{"num_hidden_layers": 13, "norm": "rmsnorm", "bias": "none", "beta1": 0.9, "schedule": "cos", "final_lr_fraction": 0.03, "batch_tokens": 65536}
MLP neurons of a small language model. Each row is named by its layer, matrix (gate and up: input weights; down: output weights) and neuron, and shows model dimensions 0-255. Each number is 500 + 50 x the weight over its row's rms, rounded and kept within 0 to 999. Numbers have three digits each. A neuron's up and down rows have the sign that makes its largest values positive.
After each neuron's rows, "fires in" lists the words (lower case) most often at its 100 highest values on Wikipedia text that the model never trained on; "fires before" lists the tokens most often just after its 100 highest values on Wikipedia text that the model never trained on. A number after a token or word is its count.

L6.gate553:464504547464494552501454584411503550489525486558427397428454446399545516438497512491492505579489512425529424444501449450479544550501513500454501475484492461514411555501498537473480537496509496469475601480475400430459522485512485520441567425519489533484500441501522435475380499493476578477474532475463463576520414556456479483482507424395480433495547415525498506439492461509502396454516536651565507558478508533421472548494419552490457609560462518473543427453398571456514487414515484475532555532589563486464521582589517611486495505512455557510508515543503446480459519450408493490430556435546515483618527399473511481436467566451496524564563501504545480481504565467491536521492437491431352510494388479494615539523436495449491542483436420465472474449511561419504578488393521
L6.up553:487554468471626505451569538524537494472541437441416490400455506452510460482477555516496531543524567420448589524531491511443435549519451533512545450505494526520406505476413559509468610447479538509505503538452480535471631535455471502490556503513578491441592546521477551502513466528573466572480431522489385443474560527559499409552525448553571399445491468474423441497433490508531450489515506515471524488484572497502539451512413537570406393508431470452611543508588533556543515499532489525520431562531452544456581515441512497490500458368461473447525469468485473503530514634461406493498584524476366453511530547491447429412509508505475555439463600522432538470446485536579562585525543416469511544518455379482548479552425458501540571456493490554450488515498476559423534494534504
L6.down553:563481495558545472531524465481421445529529460509586543573518417604519598533516431490452486530550467448527473561437520504470559431475483493502539509537445530469464547524581560547381479461554514511593468426500572507532557518447521440497497511508472587435419497480620462486525463484509553502472591471459596561537550563495394560454511514504486420548565498478498480531532406497574469455534542509490545427597562504435391518564546434567583586417489409402536517427494567461474625456450483507569493463453437427555525509577519477503517494597543479455433545482509485484510464432497504440446403500567499509481530542521495614440549528558520517446528524542555502529564514537461540561458537492424487473574578443572535549463451561529483505493504483439518462558538549418591588514468451
fires in: "who" 44, "while" 22, "whose" 6
fires before: "o" 46, "i" 23, "os" 6

L2.gate634:468539471447439445457515406427503503521501444490550539616398546462481521392435423526518493410481511476515485506497481505433504482499540512520541514470470540539512510506454520373481428440471551456501489497468517515489403599396382503508502421551456655503500534495489543484566432493443401460565422459466517507509472486469496518493548524482471385554491500525480522407469577595478457449377513498461493488465518448502517472378502538452559362475607545454565586494559514431504520561567461521506520443524458454536451486612429419533545495490490522503481476516516466590489542497599591592451480511497525519497464492402535577435401419543546451524465489425528554497539520461441486528454458445543496451494447523443436476500504510519522508514547554464455401519516453492499514614441513
L2.up634:436582523482554613539501488531489467433503423542490513498423551442479536464471455588503466498569468483519485392536559507487450440507521504475515473474492580588574601499428562448514435427548599448501432467499486467419515479469545609570518504557508522510500504492505632592549420540493523482514362480444540525563398553483450506443466437458414463501523530417480503472552511416413441492525546480484559499490515466474541509413444518489513531479569541487548511478499483501541406579591462598526529598533440458482509427472511453453513569435505442550438521528533490491589544521527634488550474479539620498405448521539488521517523491500485571459555475472499528391490540407486497418566526541434584476557448522421466549433530554522530484530511514479466533542467554467583544543408545
L2.down634:551490523470495370437495587494515546579531509509494435472553485533528408477465507458439457568453553534506524645430434583514508524486346523556490553477550547477458442501538470587515591481562402489551489446531411508503514496553446417489515477462553518526477513575467389433448550538513485489509640455585389493533564456517526538522458437477525498511530482571560507536460479529512463481513426510552468483508515484551482504669457502467522469537466497527480454533484438517424607418554547489526419487527541549505506503482463544497436372538534586574517527418456528472427468513551468473445549496533457558401481430549587474479513486549551406542581573487544469542405501566519488548440485490550457503517529490492562403519487476544444513498541450542580555508488532501483415487575475
fires in: "including" 26, "cycling" 7, "include" 6, "included" 4, "involved" 4, "eredivisie" 4
fires before: "ud" 43, "ing" 8, "ed" 5, "ie" 4

L5.gate509:429423538417489466517568573410557592505461551476381562521500433484449489453535529481480480509463503560505457549472475506522489434521476437528411495546467562445579389436433563493436460506516501467497553535599462487536535494488579466480543466516460441546529484500475589383622432591468473397523443578539526476536402534476601533541522490548524566532480496406421495478475488443472524505480482523485485553528443462465388509487463490507491533424507439465454548495503434464577538510453511495606416524465527553493441498521543554568508457468476477504505476510457460461564493531520349455480454421479454519369490544501446448556487513526545552504466463558445542475531539547579578508446452482494515425448456505496462486537520507551472392499525554517525585429405366479571448470408444
L5.up509:543571504400460507500497595471446503484495420502457481523464532536527472457556514427568469537559468573463482498505545451624529542456494533436557407548404440584500502501493567378504471420472559487509532525508521506436451509394453519574467599476493516520508496525535442578502458367509549552511453600514426529481540450537499448464486578489349507508501504517428482628495541464499531466485558588542556436498528576524516453552526460523499501491471487490569550540507521468423496483531509504449445507483378537533582514558517429442511616493509510489442448591434484536423517518562452539446411411536480513528503539516534460547602539552492465514525598475543457520490470476539501531474489483475490481444590438439515568481588492488504536630460581535459446467559552469607462495584421
L5.down509:472426506547496460469506502471532550583514522587527483549452474462548541539541571490560488461534534452410532495549550501497398571467461518438396528471469513457546496590454419473592520551462491468445478477491640467452515476510573450443550502526483412546562559428477570480569441461437477498592580605555483455451509526489598536502604495495564547556479515527486474461449483551577548425483509529462555488527469509508506423539477566549535476498528517496613574445402502439563544468512433456443470434500449431561514563499469616493430457459517450522529430510557455479523589493457473477513540457544542488591486555504431598524418463448474512494499486504488592543533558531437414476474493496473522486462581583447535498434560461574512587465484513574501473563454372482590386552476470
fires in: "january" 28, "august" 25, "july" 15, "june" 13, "september" 8
fires before: "u" 28, "ust" 25, "e" 19, "ly" 15, "t" 8

L4.gate111:590463487581518515503561512500557567533476548551475501552496484403491540488475467542492518474555564543518512427446503437493408529573590453485502436568580468523461392516507470496550515486474468483467574476480498471466421459557502518484558533489556541512541435502589495588553528623557433454516499429444547437485568446607491402444457528447574546491557528465570461584503485504589440489562448430496509530464479526424432466453483547478474537443520502573563493501464505384491583544462448546511567456393485454504510534534531472576565416526489490562440456574565467488494529516442480557570464479518471457471447437476526476402561481448491415406518516581517458526532504496568649560542452444538500497446559437553507494411436562615509481570506517479528499484437525444373534519482584
L4.up111:488409454473471542515595529442486442575432557434436489510458427421503483513525550448438515338489567490532463472569462444498435572568425521505470465543551528522555486517465482473581496543515462480499518487586537477498501510460487552479438496497526573533512453585599544513511430474591497623529554521554532458560406543451541516492525464518507428494457528513526451544558489504500493513516502535513458477525398460547459483463524392537546556430444521510461528527575574513527476540515551459582451547490447577533563353488576436534563583404540464537488536549539541486452483546465565507479527501455531531495477572436535528521522369468512512542434457541502557550464638604572457523414578382491426507462499483576447443449571461484407489447462491550531469538439488564501549501559522
L4.down111:513608600630555441507454614534507527439587522510474566500570484549463612443390485516504515535485493557428449509435540464503521524443559528492456457499490506438496455476458540501382590494547479579483463504483451455563486449485454517461528509478483444417482493454546474535459566531526526392525430435489429539397554459511525457472538458470524546477506423430470618426538484502529463603530479462422576467455544535513562464537503574463527385421469483473464549443416402469461479532525422496443482517484512589471499498553491562514405450557475489470441459472538453478541541537492437513593481520520491474495526430525532421515524570610459522487521464614451503465447414417488546530510535575427516452590517480478535585489459566517460515526497556466522552462560495442607549441457536
fires in: "states" 29, "street" 10, "station" 9, "stadium" 8, "state" 7
fires before: "ates" 29, "re" 10, "ation" 9, "ad" 8, "ate" 7, "e" 6

L4.gate557:625554403543520521461560516425542564550479490472450618398599556488514518499546544479487449514507489488605500552401482541559591547463476526413460525501474560544497483396492567469421526595477514440395449568493427525442537492465440484525554522544490489470522517567507481541447466423533444462470445448383527514436570514589420412430528572373505485461527425445468498521560455508507578542460459526511485538451461475474498488444495488500496474529507520445472502576538514500398479415457533577495404493510511478534487477475392472432435552493543508561506443438521499547559545542453500499381434422414509402427491515518517466482475465503512561512453475441465549439501425494560502458477437488490462531478349498398525463583522479434511503520495482510451564514518458490577523447467435
L4.up557:510459499464586454462518501526485617416483526453516497480406475519532553569398511443489447480379483441440502618459557455438550455481448493418457474521500483447525505510490435471530407546495488515514465518480551536556463412381530506424563517488574508512483531480580440539427447446535433465532518560529386460495472509461539441531533532440545466402510537574521481484439498426444559511554448503539413518546551514546478450423597443490511507441536399563515515516521541502438516452421465538467493526453453453536522492533434574575499506500578486555522465558449440510432435458554507509526483452505526476571517525538431526542524548446544503516546584427515435547488572533501504452586569489540407466533516585402613507428504534570392531585564381461503412518565589492527486496542498
L4.down557:567574525485458483571512434526528437504531574445481487572556416421465453502628534457522534667542543449637398466528447518481519503405520505500400573465556483559443453488445563364396559497447432520489483542457494493455551554524500532510468598500448482560568423448581505548525428431513554529502550462420509511497550514533421460520505550596477519502524474487421508517500449632530507516504491472478509531526480549496509531498536545486461491612496526486464599606511553488425483457482531644531401452546565484520455506463471513523458549505474503465509455450460508499454494497444465498474416514525464523576459527398543463389433477515578488460521463585447493521560531475570504479524503467455430464473475470506555536580495567538534479485404551557449539554476450566467534488471484
fires in: "rochdale" 24, "robert" 19, "royal" 11, "roosevelt" 5
fires before: "ch" 25, "ber" 23, "y" 13, "b" 7, "le" 6, "os" 5

L4.gate327:606511533488497476437494466538481465463539431477598461600517477464501524444497480519544643553444543485513456499376438515493445463487557488494497417470548472481500465499465504548415485435428467555523520569553469476520551496474476397497491446476603526414497573527669521542569468459465514404495574609537533553415541471513521574531528547505434427455518575462488533483498509487573520537458515448440596468597480499518411475568468393431524449480394567499480566471512527481482501484570447515576501479491486442447509526487473419523512449477467542418556485600529439544469478519464554567450506485500575553504408504532564576509434521612515509577459470450505510509571401464553550434491503477446486483601514515535588471589551522578472466522542591506536509482491464571557456547492494
L4.up327:526553569493469465526514485441422524444467493486461502514487530657505487504464479548557395531506463564491478568484550505460454484448489513490511515521509530499495470484569588507510502492492512477497499455392497542557544518518491474485492541591485556569534577528517520441570513502413378517414616513492531495617466467622533543433502544481379517500518456495455520415396448477398454450470500493478517605418482428515528557557402548491469474488519482470500621504494499564506471434565526559447608524503505563473425617421495561480469474471515585477571484546519557459526384559614508467463463484447464417499542484538529452439564523484579512526589498505588571509430533611541465607536454548467501431500521581557456552484521555477594549488527518463484483430550490500468447508501490
L4.down327:495556541466464580416490409519508511543544522502564532467483495513412462546503419560485575404464497459577417526425453534522526449535535499521399517564574501415561465419411530462469542477490586499579608615589441494595441458529506561555434423490511486456552612495606459529459462426529524523412507536451466415453426485535541521511486429456528486453521533580558520558488496557514495560464573482480488521534494553446475574439569448494511492455425514485544470499545507475416490445551491414508516525436483449501416528512473452532451486538389569415562417461509508555444493501510611401444535550536507543479532467524466462557605520560455388509439499526421557495515444517509473449475499525536530597464551504531560521543531472441408505473445557427579451488525471513477483458461464
fires in: "including" 25, "received" 7, "registered" 6, "episode" 6, "register" 6
fires before: "ud" 40, "ter" 15, "od" 11, "ed" 8, "ing" 5, "en" 5

L2.gate695:510521464572462465469552508510510485445538485491363546447544528460539368474408539587397531432437483495582537508436462502472528497485424536452502450481520481510507452575530484554553535423389548513495525468545380441430465548568498473418497448424557476460606461503480445516477538457499527443534516507505496454484572547460481426544459543456522477454465494497489472509511496519477520581470475451527562547467418480398516448507479491486430520551452435551508477510521419519580493501578488503460459500489543424547379574488533366386381489435551530568516455551588477461434388565522489403549501451519507447544403504512493415495530606557578453482503435564553464534517552589531478464541562509459409484463467568527526441486463500506525514498592490532483563603508491428517551490480508
L2.up695:500469528529518419471591491469505448454479498479453527432469601460526475444418562553430504439550549538457527480402456460510556529462466597475531501430483546551572512538380471561539547441508558479559515429436452522413427615553503445421513516463400516505509485578402439460569556606615482498506511436512503556452595521427499448488473428471503506548442519471530480562451523553453591525442525471566547455495499385493517442449514431509486515574457443480488555516469498507391553527509467515451472549543455507562500579526584524516397509517463623539527517502602578517486466568552429548502496509586511529439378580519444430449502536498436497535498535495565436539529562521458508532481535402502442400483502548517553512470502451437514451514522554572438541545563478493461521452483485
L2.down695:510411472495468574582433467516485481503509446526546424562480385541502537549491465443563481562532420493455432509553574491432446512517558481462484511541515455523490560398544475458452441487554409514540450511512571545585597419479443572560575456609485473511524491400577615572421482448439393472518479528467454511501459457542472620481488548483429463520451451455489497453598488438496363456563469543435443486500449559549455577494520629491463490451535490472482465567486547491493488533512520438525535564516576535466459481466423547492589452481526471447486441533444510458536562489416568497491424509452455463513573439527486621509567423378533480516492547457428538444483444507453505526529480523503614590533487428481507507481477524602544546488501418496524520469472497447528534500463479
fires in: "were" 59, "who" 19, "while" 9, "was" 4
fires before: "o" 19, "i" 9, " a" 7, " re" 7, " p" 6, " b" 4

L5.gate268:492556436455444512491582540600458571506476457560490552473475403536615508421520525456448467542464507507405501468488506485384427485598574383461479402498523468544529584498466465473447497578514617514492535492447501499450456526564586497451510491555609531462524443532516498559526520536530474486602440537522495552520393349527429486531491536489530494474423523458521423586566551525461487505572526492437410569518499556469479516498498407540547550497416501523435372557516648535522529597427453539515471489494477541530458555502501467396489530484550464385509497460468470562529450429474486510481487512471559507436511527533512494467464476553553477460450486422473457472489435552503466508531391537432441516413452513533427526546428506542489492406569551485517472551497536529432477494441495
L5.up268:543531461415594537438495500393427516429486517517468533483521540515454492495454578483553475436532542464549581478510533449372416451469579546519410431548519531549547550508457478447547472533435464492488546499555479531578506406529568444513526505495460460514466393438417415432472458578444416482555579523559505504469567511414478533472441427455448395471409536480574499446588497490472472509478562451503555476528417510454531539513537397404607522504492421529531518530571549508470530397501446516461495516553474499465590536540545440498512458539551533565529563469480540487472553530403555498485495593510439552590438584446530463514458453526516500492558572445419575449456516440518505452537516506463493500510374559454396482542471491553496437425543456460492528598532490521554541423522503
L5.down268:556453530539459462518544494529543470596573560550472473493485494482538495483513379432512542505466433528457466496475492492611532514560437532518576554452464506511400515409477528520449504448570560517547422470438524381450397623498457551537465581567519522440464561576507561522518496461549496479458434463459494550520516512491595427409421620598563642527481449475457526522486506523583537538512397431501497540442487489498493407476405510582486459551517488531514537499418473422494445596530568507560542484500514450578473471421438508505477561466510500377448426599505438455440538491543485559522468466503444558438555479451585593475449555485526478495419518481520415512521539509485514551490445545598521530500553491565538514534517564411531492491520453568499459453479474436493543532523566
fires in: "century" 14, "central" 13, "center" 10, "centre" 10, "went" 9, "percent" 5
fires before: "er" 16, "ur" 16, "r" 13, "re" 10, "ion" 5, " to" 5

L5.gate621:554469454553484459511462596517478409509471573497512468429482528433553508485478417563500400471477465541436447527499542477503566425459454496445552576458521502473467488465574517549535581469491543553383477542477599436372506547499469524496505520575641491504468447428478451583443376459549463504521496383522543438397468376540464463517493419454481539464476460483486496562439438598518429463573476484455497367549522505489528493586490496480585434556487480561547432429452471545433535502513432489523485507465408549522492526482478526445460483453493465388443497484485488467493477522374526441483501519471535479561547527595543478434474583552550447529515545536614484553477552469566551551476474474484510473518521480501625574512480524474494552463522568542479409575418512486514517460452465
L5.up621:425498579490449554527536587467515474576552506462413439422561383408497466318493470499436509503520432484529502468521467411438470426555485571401466466449505473385551470519489581504444515490479476572501508528472447461486502526593616477426548447520547479509504565490590501534479488510456489451518583407510516491436454480454558502424605492474539523473484458577506510508542511494507515407532521506499492548595487535389451522525468523470582491479592459509437545430561487489410487533459396456448527468432520513461497527486445454491504546552498613528487523483508473501610430583536496554506546487474490549577557589605513514442510454535577400596505481505503513479398472544530501565411530467536536457466482440537517507528498588486502522455554514452597544510448477542470547522443560
L5.down621:549563397492486484464465553395557484369477401518506506522481496600506585617479494501539464556504537576401473526461520512482436595438462469510518531564544481552516514530451563556471529521486525440556507462485529508534486454480387461471485551493539507484472488552415517593539458498491499493461518512529446495504506491369448514544459496515464435519514335425462500560513522460564512593577448507412528443467523454538467559449491514488452466500446495534497472499448583599509496475525452601580394581539496475598431433579472448528433451462428403458527453499518442560423521481501422579495494495575636506460472455493501461570504509567505520504493509491522485544477505558449581534449578490502495510575456605400492433482446456490527465390464417508512463482504488477581505432543503
fires in: "street" 16, "states" 12, "station" 10, "stadium" 9, "state" 9
fires before: "re" 16, "ates" 12, "ation" 10, "ad" 9, "ate" 9, "ud" 6

L4.gate35:443478579467531588529564602444451534486528510436560467514505549567516467543517495508501433439394513466460499452483582513475452418525501512490478445453458505621566547502524468534468518447439497497422556501601499528442470506450501414557472492530605436492455500431467483409475483452387498454549541439570429625536491546547521459475478489490555563452367482512554641452501519539515570500535433502421504589535485361551460543489530437551528484588384558456514580477523518438459498457534468515483388494581460432529491437493542511469459538553459471589491474455454533521456427469473563566553498487468490555519574505562566501449608502494440505457424590465457497425457554501506499522451377508459456520450550586558469525500516503482496541463529463429455533543523476492467519431507506
L4.up35:524523514506451490466471542515485542571507580461545514538551410447512401491493487543460505589566507561474459492525456542530483584493583465484505494547429529411479479547494535441504494553495528522425552538508505517458605488634549469491491451547482499562482523586428405534517554523511483501558489560487625415499445521471461547515471575518501498519394526440471516519436512531552418542551535497553517450490482413509439458509560490465509489579382454702439596478465527509464567414462603547396517448438535427464532442552487463491426456505495475505548606438579581506446484528463512414566578551517496405555460548536595462530443510451516528442455500581443509544550439482396408466438513533547521524503498511430539517501569468485510527563542477509533496477528591531506563516486470
L4.down35:603466433507577565510468494444502511514573640459405466457442524548540551504404485485501455503523449524475514439527511487546480459541434547561414545573545449567491516505505525581540526528521605504436529476457532516438523554515522574507536513501542480421455505402587524501482479484411502528440550556596464546505522583535415460554376497412642515520462589527470517586590389478490479435573571415439523477470514442526468544426432476515555455513528498480508528447478516426627483606471474460472438517467559536450549560550452492421584390504490515400484491528435514477502571515484515479494558464495538527542524430506525434555478428415512499604484522422469590496551517513485527542473384561563523474543525541500475507487423453492533464451509510524536478569520490479490530443554482
fires in: "second" 23, "century" 12, "central" 11, "center" 9, "centre" 9, "secretary" 6
fires before: "ond" 24, "ur" 20, "re" 16, "r" 11, "er" 9, "id" 5

L9.gate156:456461462499475505545517479457520499496451522489533423487500479480485498581527461525452430493630476402606524476504511451512557543437473480379422530469565454650483484439480524584504482552428444464422536487512523490486491470497404444586519474539558547434527476541469448530485496485367494451487512376525521544412504456565534506493447504464437528527478440567516548554553422544541476415520562545531485523518414514465508569451380440484486459581562552554463476511471438547525546518634477487482496536440533484521443563484464496575477440449552491561546465485558441532429483469521531534469500456507528477457514506530563450484483491528580483584463485457497456437558491436602491376478309423473471491514416443574441421511484455471548525516482524527566569464500549481478531615513481
L9.up156:522487528491574540431418529449488547577435432500483455449414482480431457459523397485468491515447512496546562570484471512482548509552484504457468495487517595474576505560507527515521494572444519408500457548484494486482542561407465410477512511557472499396542441585515539418496566503619525597510544547569523531565533453547419504463630552522535548505511539514446441436465552524436452551488484488528501581434386489513462416487482505486485463555520540522556479515453466499454490534465568487573467590545530532519508494514457477574622586499487424480536431478537476543476440512506405637508511460485380463517559521481484471477472490516489552487474547528492422626513491491414596507499519510493521464451494524475575465429491370578491515440432593479456572472569542616370525516498482
L9.down156:548547504488435459362482430540414518494516465528468510487498545547472462498420489510465586421537509603498613489501424557465481620480478431427526533531498515476507619454440471431530591419609386430558551541538520459607500548483496572481477473542394459451564538454473530495452482531474500451530466536469510419553453482488557496474539528581463494441543522456485399511403464494568499566515492547568508536464520468491497436489526501525517541456423495479499529470509444559442478567510523522458602486502536506594556487451496469437538487445528610475528492502557451470552374499433511524436464450496486601594431510549544571533510556489489423467493406465488532447569507497498503447549439607475480434529512419556559535501493560466579544609464457478520470479437501449478514569488612
fires in: "also" 25, "been" 19, "became" 9, "was" 7, "before" 5, "being" 4
fires before: "c" 20, "en" 15, " a" 7, "f" 5, "g" 5, "ing" 4

L6.gate612:554511530523559428541584494559510497624536502497515518420486518500410539488494429525535489427443559586523586415508564518564534424422530538489443544513524524564627501425624492549491545466425421458497500440506520512485509450582478454472588561482500513584562586533576429475446433508549476544560491478471515450424647567585544484402548531510562556515417432490451430511543483549573441520458483484545494550451473518469474487520470524476507488516427540512527557488411455539530510488569548486492513508425493469426561487541435430586507552477542514545498565420473493531545522494540527543561547591493399483529493532563449556487468431552530478421424499475447519546497507533583529470423459418491517618497480519519548476538501507538574420475481599563516531576432449548467432471416526
L6.up612:530568454468485595540498503497492545408528542506422531480535461465450513480529529512469512462570523382514504546416541546474527487415564544507429531529529474476446532509473512502541454417461478550476494501429596549569396535530497523493478460510415449501425499541505527525407508567502442444509468494549543567457490575575462571447437518452519515566555459529484516439444612482587537557525452469491497558524393499471547402393436364453537498500437448505568541465412469525524508489473423448559598468461557518494472486494527448459427506459535454422568528531503486563472444477542472619579464510482542505487562556532513547522575434518440605522481524473372417555435523518428484548490457520570416538513509392473503558471382560596545447451502544490450494551432450481491438485565525
L6.down612:475528553449444468461467491627413482498577423596540368447551436568562508446514540484570415548504474565453500516443493539536494538489393529504566540516497489491435471580538423424463521588512556546573515465439436445435478510435529468592522431513469492556536457524496520497412529495374576436482524535554503504493480471504446456492484494533469482479514567533510487456462435524383504531543494579501482541443530479534470641424523513483470448455479538458484567496593520538481440515629488511420525618484570522510386472436396530557513537477491534522535439495489531515528535547458534460500434522527472431480461465465571420457479493580454371494539499537528408517532513514547491394558507608455557460511572480481485563490547589543522458478555437467548529443544554566531510503523472
fires in: "before" 19, "be" 18, "being" 13, "became" 9, "began" 7, "been" 6
fires before: "f" 19, "c" 18, "ing" 13, "g" 12, "en" 6

L5.gate209:492481429369488436471503582528552530539475578457549411582504567521510516629553478424454496484505475387453561592512433509452433489400466439556505548496538506436536430510531432494523523469456483445536462485446483455419552533580510421533521534485514473449474623474450487515515434558543513554442421544494485460415513454488505520518478428571514471551531570516535468518520449502433442538449500501508472520559580552538503466516476502474487464543501429503506475560534567550459434452508443486456479526481467500484393616399556488446418601520533478449541509557423484614504560463414455492543475474370584487479448522574439438486428530468532526495535546497548585499514538451456502462424556525474529427520504540439527533463472504572452443610456581479502488479433444470469481428372434
L5.up209:454361546387602527493445380462484562457541515646519534588513462509488546413439512548522544454643584483448437499432530520477536536472449456404465432475489563552464551482544466543535405463418416478615509483500484526473565468465500497502603517473500484595580544499525471540527536522521500524542482507474490513575479538462473479505473524477443488556531539427450525467505513411379470549433458624446502465530540538585487461416463488534433463464484587510417506536552473556532426452436533429399472492510489446485515445497502483551526557482521478459471462540561471487579459586597441611476470534495498482472438423456489537522567545498517499496438563513567507403511505489627547527497536489503455574475472454472507499482537489495457483532528498441517473440474477577443554511585555
L5.down209:426544497504542394390459576469437497497565465421450454479555595465455436501504510524531563533447509372468441394438466427418634581510556500555487508547392434566487505509491436509543518517485504418516537454532492423458461516360466450433454453550523474449437465505535495622418500419484463495451506500504470402541492500479547512491475563561494498477514532529517558526528550471423558481570434563404525500436504511404519503559571456487521542521503442516494640461479519514489500487501485483490410473511600512469409499467472501595477559495514551533492513555540365442539487447366418463468497535444483463454456480511482520530542509496500471488510496493405462448593512449463456611549511423545540546446430552520519485521533515506463504478539434475523571486448559438483509416503469
fires in: "june" 27, "american" 26, "august" 13, "march" 7
fires before: "ic" 31, "e" 27, "ust" 13

L6.gate24:579498468477510477548435477433344595490438529476377548495456411462538438380535516531506474503566507456482511521368512577622457557470531453543523464462429493451553541509563541430489528570423544456527454511592444486452505565560451566486520575405484536435428504522510459614467523502604521494509417483572551495487417497529461423564429509461505478508565532393583504414543532479562534481457597544466435578497481485433510540518543553421514476473472493379583505532463523440511460449494594432486559476451467442510518509549528510552562487439501569504484487484447482447505433483514470513435471528514493486519417468466444502516453530484516509470542472455497444618427484402471584452479516452534430488558453534424518527510434515500498534487587467483517401476534475491428491542537475
L6.up24:534412517574495534582544503498509504472501533470414452526443553392513501318572533453551417471508479493545425435505556592546390590511460464513509533499433486507536544439502512511476431525474495552484524442570497542488477609453538492473569538503526505410475577563546476466501547428503538536462463537532564453457488512409534421509502485516472450487420561427491495514550495384525463507521497545455530604418519550619492505486473510474554479553419471484542441477446467545408519501596504462548481517567470460459471457539535514482470585471508554467536442548406451504612460570535540529455442364553445540619564579439505516467453500636462508499504510465560441505520474492439543531536522490537522456575455549520392552492450458528488567451478480536448513447558433580541463512481513
L6.down24:428582422459413470377525490513563403556551462515486519466650505500433505608411442505535501542423503494496525526551473363440575417508570518422448504563588546527425484614415542482484540478568464476501514521465601422487517456468449475533487513512501532566551432448413505553470366464476452484428524558457380567497558503514547542504582565457529547512554444566480561518467505597437471508517444435543478476556528517444517563489441432526453503461546548570410564441495496506528475536431485508494479451482531563522515473467491478438455453525514422539534560502532482495425534487453389580574505590455560502431503444471491489574530441452561526452478465491496522466529490534426446514542420492461462465505562488496535409581497523448469550495514524414518563556474499533533521453507514
fires in: "2" 31, "0" 11, "25" 6, "3" 4, "21" 4, "23" 4
fires before: " |" 27, "3" 12, ":" 8, "1" 7, "4" 6, "5" 6

L4.gate522:485504574527553423527462498523502588477527551486533452476498568559437526441502445506460438422524499406472509466610519484495479470492533501491511514509448588548563462412402506528472418511476497564521542537529594503445545482577500503607456629489464529417497479443550467515528479524543426468536441400559488430496472511507530466526493510499459525428451613456416518501458532549457488541473474486468482491441453489539491495511494528499532549534504455556552483521533510452390474474492553492510513584444481501491533418452525427624440590460555566566465376590549540558500518542335494495427552583539521623526449484503451489452518506528483463468517532517442405509422545464587552540537547394422560463441501596501538458491532559439566426549439424593466508566460481430490533478457465
L4.up522:472473478451574529493573506401575557442444533562396612463421463443537447464525513544490451517521460509572533543524484519547530551513569513473441514402400584521515535480560412521520519503558476497518491473454513512440473590542460528500376561537447472479527519550351446553540562438447454594546399502459419476570502513468526485543570542475430579556459542443544528598524490490479436496604463468490529548466440561414482549502505532473552426570511443502497488421560581426442433420462490495555531555457596534431507557499476500538458521413517458548519488580492459493592477486484576504441448524494502488509431491517410558462459514576456385535553504531490450517472473411522515511491626526449499523438482598466411416485556469538496500474514542570492496470554453543506450530502532
L4.down522:463516505506479569610450578521468412523513450450547462550620420540599571469498468491438487546443475598418536493472424545394505491428409517563576563484451503494471503505460448428401422438557433419533456456427414465484523476456493549522547437426559464536509469612484483441503491529446472477526479449566476498529501527492556558516522525537452450561489475456449662469536605446595447506540474461500522512429512472590467530556528515496540524566533448515515462575464491524456553546472530432465534472497447542573601461583551516490453538496528464526414486569512581461514458558432456489470495570455534532453621601509516440501522528477502472520530527473528525415571489513485446649514534560452500548513441447474540436453607491479546527518607515478510483533519449468513493475530525
fires in: "june" 30, "community" 10, "launched" 10, "junior" 6, "member" 6, "municipality" 4
fires before: "e" 33, "c" 12, "ity" 10, "ic" 7, " |" 7, "i" 6

L6.gate34:499510498433453534532447402420478509488528505462575480581454525440432573551502557444547522474548560479502477551483579494538495494536494626489486483482525415413523434546454508526537547468464581505465480527437484392523546580482523460536446525456503401565563534488473557581571558585486453526490461434456490417544508531514433425523561487516566514557530528489536496567475441420514531485466476535502552457528404467533424474499486544616465465444401432576464437460425547408472572502527465578527453513541520451463602461537519430460516403531496558545483522528532523536464490432475432557570501498399498376586505569450467461529483518392581569478472592480405461477466407521479538522436402462582468540544507456499428501558511548443477541471514500528570405528484438550491567535514484
L6.up34:556429487550471534491524526515480504530477466503502463467419524534497475440551580506465554492509421390519445552584421532543417447505494487469458453572448520532520512456356598481398450534492478446473515488389584466529467492395550427445483513596512584407424519500553455465503437526500450486428547505578478462458506472474470438544599454591529443583501514468537532545404578518510476542407474432579426545508525496583571499465581515473501536451472549493526479487493544529572503462548498433459408567507504490484591554485474490421535587455556425420469404546504513532443503429424507478496501486452485494402561494532518484543524616483478555491499514550519489447567467470497531514432610499574445475475477423414586540517501501481507532391560463489558570555434505521419535516545538
L6.down34:483544449555532500483531468574558499507457529548641552472461432479502551539454582512466569530490509605396502409449563404449528486544518468478439530557528582466525478527584549453492569519522426577546559502442504649475462574564495486436452530470488424522476529460450485571423466463367517492506514473554473451552390526553493389442433554530488408528497474462432395584517490505410525569512553460517532541506442465482453458417589464496537477474442515509508459544483512490515502513509525584475501626487402467460468522462490485495471509445534533425534517518435536426490423462529465427510524419432447478483479455531415480528469517524539483430518457511466543481471540540449388484493529514404481477487507513500465403597534569474446537398409561539486513465559490530433521473452593
fires in: "records" 14, "recognized" 10, "recorded" 9, "record" 9, "released" 7, "recording" 6
fires before: "ord" 40, "og" 14, "as" 10, "ent" 9, "on" 4